config = dict(
    num_hidden_layers=14,
    hidden_size=320,
    num_attention_heads=5,
    num_key_value_heads=5,
    head_dim=64,
    intermediate_size=1280,
    vocab_size=16384,
    hidden_act='tanh_gelu',
    norm='layernorm',
    norm_place='pre',
    norm_eps=1e-05,
    positions='learned',
    qk_norm=True,
    attn_scale=0.125,
    bias='all',
    tie_word_embeddings=True,
    parallel_block=False,
    init='normal',
    init_std_qkv=0.028,
    init_std_o=0.00526,
    init_std_up=0.028,
    init_std_down=0.00526,
    optimizer='muon_variant',
    learning_rate=0.0135,
    lr_mult_qkv=0.4,
    lr_mult_o=3.0,
    lr_mult_down=2.0,
    beta1=0.9,
    lr_head=0.0103,
    max_grad_norm=2.0,
    warmup_steps=0,
    schedule='wsd',
    decay_fraction=0.893,
    decay_shape='sqrt',
    final_lr_fraction=0.0,
    batch_tokens=131072,
    max_seq_len=256,
    doc_mask=True,
    train_tokens=451700000,
    max_steps=3447,
    dataset='wikipedia_en',
)
MLP neurons of a small language model. Each row is named by its layer, matrix (up: input weights) and neuron, and shows model dimensions 0-191. Each number is 128 + 24 x the weight over its row's rms, rounded and kept within 0 to 255. Numbers have three digits each.
After each neuron's rows, "fires after" lists the tokens most often just before its 100 highest values on Wikipedia text that the model never trained on.

L9.up381:148157128098152115155169137176155116103148089146140127129135142142124097127082111118111086179143106105122126163111120157114168132118121090112126125123133159119161115131097129143097145063124123094125135112144114132149148103137154112155108113145171127126158145123165109145186111164124111109140117171138099111129105176132154128143145141075121091089181153115147105160117132155144133119072142125125163139087158160153136114159133130131148147097144153125109117123117140142165134143129124175148121100128125106147112144172100125144106100151142129108165083133117133109136147136133107158
fires after: "in ", "to ", "at ", "of ", "was ", "from "

L5.up586:165133124119169086115140122146143081087115138157161119129144168105091125141112140133126139104158096125131137162144129124087106118129141124113088175172139151142091127110159126172132082117123117136071146121114086115140140194117169107127118114096117121132128141106127089124126166110105083174136090118160154151167144127146101098113131138128121130127094155113096133148160091103132129136131099133151098136119145139144125130093102118130118124150133116102119179107098131150103135147165154136160138111138126165081101150103153149122182128108118141124123163183113149161160121158145072125
fires after: "the ", ", ", "The ", "Dr", "zh", "did "

L5.up835:159142165170124105127141131151136086132127123142149125167114139137117141144141129143159098086098153126166126130119165104158178114163111151126106096119154092081137159116115108098140096124133125103161104124165137111138127189102181130120156120145165128122094117136128151158105141159075169119157105096144145090095105127176151141116131123139087131129132135125117140133160125116155157132070124148159109177112098143084081131108141140133126149149147109114130116127136167163133137149173157106113178139143146127147097105134135125120139100118130121159122160142129112139143178150166127089
fires after: "on ", "ek", "On "

L4.up806:120094157131162089089122139153124132128108156086135135142112068131127102155104088135137152098123109117144120115114139111157132065102158112149120157156126138157103140157112123133139115135122126096132177116175119117165102129134145105171179106117121051093124117131161103123135140088118110110138149168137154098132141111107126129140134150082126126092136123139127090154161161140149181126102134165128127130106103109127120151096104117128118135091119176121113125118096135135129076089155133116117121138194155141116117175121174142136127152158102110096115148132145093145108103124133141139
fires after: ", ", "and ", "6"

L10.up1020:124164123138134153129099125116138116110121155150126119105095122153129127115146152187137108118144124127122124119144121158154136164152106147117136134153126123181138131115073149127144104111141104174062130114059131091150112121087123117091122124117138078122143149117190111141116135150110102108160128170139104132150104143155142131120108100112122113102124159117160122148107143134138094124188118120139140138106141158127133123113120135132154118107146127061143127130155164181093116117163146116113105126085130156160103183126133120156143145113134097101080081110143125117097135096142122106
fires after: "On ", "on ", "| ", " ", "- "

L10.up285:169152112121137113089104145095115120142130136104122103124104110130153143091167185108134140117091100129123098109122144158138109098135106109141130157127150146113162147165111134129117108090134108094151147108158125093147130099115129142107119145115169123146121112168118169129097142116139139113135208131164127091129123160131133128129115103114127113170155113135102143129113148130122122124122098142175064141141142099110134158084102107126125089124149132145130146092127157154133133113130106142114166118125053135115107143102160149177123190129122147126104188135123107118166177115109103116
fires after: "On ", "on ", ". ", "World "

L5.up517:186096152133181123139148160081154129123097154162121095093108118137091093116108094093166121167096143159147176108136110132139106115135120145077118109117143122178109130113144115119137117133125156137095158107169125101097097164110116144132111156127134115115123154105115148131139139167103135130104146073143135134097127096153113128138141103107097177138083142128158130174103130156116135142100087095129071152144151128145132152096158132135098169076112104167121142152100092096132091109164096133104136169108117144164164171132129127136081131122125127160145083109082110142136146102133119124
fires after: "| ", "\n", "′", ", ", "signed "

L5.up1266:084128144173169122099071140115135139108147169125141162089135138094139123156153141161108142145127180126137135112129127143108125099112138114110099122205122167119118138113131114124128124122157149152086165089150155088108136108126092139159099137126140109108156155094139133088100160123158102130142116074122126073177135134112107163108144131166122093105150127159121126146125155162128116144160114124141098135105152103133117116140108129133100152120112138127118082109156108140131134135142098159100150134130158156157101113125122172119116074124103165123122135120135123116102116098162073113
fires after: "to ", "not ", "signed ", "may "

L4.up969:104129139133124107148120100104161105158117122114148138154127125115157092086113139156139144171099105117125146147131122150148143117094117127097145115094148133168117074130148123157114143134134113170139127151126146080125152121129188107103137167088138112116161129097136099135118106111125153152140149174146160142109145160127121122139106115138122117130144147100133133160132144162084093143119131172127114144134132175111143122107130149150108120132135141085126097161151134098105142164148104074115156128164147179180146143165100130105122118139123116139066134111113162123086118114095106092
fires after: "== ", "==", "is ", "and ", "See ", "a "

L11.up782:132097114152112072124087126132085121153114132145113105109136099121141156148112102108152137118134121126128093113125142147143120148145100161117082105094174094146099143107125180113133115144166131091102085146179133117161145134101095176108162080114117071150104139110145170170124136132124128127169138118145107129152119165099105165098141129140108146121117116149110163099156140090098113123155116095072163147165141118125086127149155107091084116110137060105125073121136126120116134142152145133114149182111110114142139111113199115142132095118148140121130137104123121134167125133120137148
fires after: "\n", "4 ", "5 ", "6 "

L11.up395:148114112157126100130138150104125131127107140126112137093180113089142127144090107158080124139178142142071173110149139148139115134125106129121115093136130160176145144135137130127139100135128106158153124149118140154156105087178144130103182140122128124136165117075156104098136165072117184124138142107155100096130143120099141126090148111102091160146160166128111169140132127121124112128118154158122165132149148180139135149148108115114159103158147160132153123125148125157086147128143149132136098157164123116141186145147142144141125131124100097133126161124140133155108130108161099170
fires after: "; ", "| ", "\n", "|"

L5.up700:155111129139143096118148097090115104113125102134144172107117115118114158120123145112132140117132145173145116165087132135128139139147143099141113133119123121136111137124114141179118135115134140147081133100143119107120151147149105167147131104114161117147115093204130099122113159115130158126103085135122161138144125143112124115130143120127117148099117148109071135113120149146171144134128142066098121132074137114090134128141147111143150131095112093089111112114150135166155130135127111104112111083126149153140125131119162118054104144086108119130139171138081129103099123119148111195
fires after: " ", ") "

L4.up740:074142103147102122140147112161124124137098063150122124152154125122142135132158099175144154115188110163079150152109163148152125143098124147091105140097105101080129088156166144143113112099146170174107128165153134123139159176138140134124105142145088137086171181145124137142145179101130118116122108140134127142115112119141141089106200126100125125122130131108118143144129149118145137128140113118113136124106139125131121135131139143084099124157143108132153091123139159166066101138106091142139116142185115131112110072144129173140126139121140151142130132178097096134148146104126136114
fires after: "the ", "from ", "in ", "201"

L4.up11:122116168129148143085092128103129119122119127128129126095117145114085131069106121135117137134111127133123119144118107162152141135144152107119083109153138169112137090158123155149189136119074108092117157127142146115133128144130117122158124130153136117139129116069093097152140161158158115134095123121070090139170112121109125136102125144127143138124148159168076136134133124168112134149084135120138083143108161131158149121121114152107090180118103116088130132154095095090178135113113167099153152144178126115080156130108101142131136141105153137131161151090129129150174125116098115111
fires after: "to ", "To "

L4.up809:112144117094131096109124136128094136151127131144113127137116134148129162123128121137120104120146136152161139114111121092180110150145140107155136115147123117117139097132147115085140152163138145137094136121158136117137100148166143122191137110133132144210156155173166104091109099131131195095134123132129150105110096130138159146178147131088137108117144124105068157141100104141143123140126116130098141158124111093112088128112174124090133144118146107146132116121140112136102109086151121125140139146088149093145089126137092148128163117108121131104139130112135134165146153155142118077
fires after: ", ", "April ", "October ", "201", "–", "202"

L9.up108:119112106154180149085158148128107127120107098110138143186132131152093145133122121137135146152145129145146114107113118130146085105139140157131102097107155105165075119164127129169093138138168108116150066152099125182104139137137143149140117127135134157130165107111129135171156076136120139154113138165139127159133130135130090128110107108141131098124150108102162118167128148084149159084094157126106141146120100128144116148115136096121112156125089149172116138116085127130172124125103156146070125112163140113136087113124099138157122155162134127134123088144129080139154181142136157126
fires after: "\n", "5 ", "6 ", "7 ", "; ", "por"

L4.up1175:080110186116117149114091119144116112140133097139142133125112149119178154115116137152157142111140118159117136120129112125155103137128134128132147141110107180147136177153112122075109136125144159088113107153119169060149139170078129129144138142166138130094133133126131153147121135110106133163150105118065131099093144173146139107151151152139165107100123128103106164117144104120114132065144087160092090150104162116120141104087110152126110157131149158128104127159105119142128156137127135116089117112136134116091097149147125096142170118151169173104147088089107137150108132080119133141
fires after: "to ", "the ", "at ", "| ", "on ", "an "

L5.up192:128126164102130136150121111116140108154133152133092149119165108152160123127124133132117122138091125090130150152110164144116151073138090149129106070164122143107165149127116104182144108131111174139116112094121090121126142135114133110115124121107154113167093147143108116108098123160128139093082119113144124135119144107087154159161150104141148138153112115137108137100123154109156142116146136118145113160175153139108143107118150161134164144157134132082134133143092113119170109133176181137095148152104154123160122093134108112099141106166159130137133129117158142126065110098116134047
fires after: ", ", "), "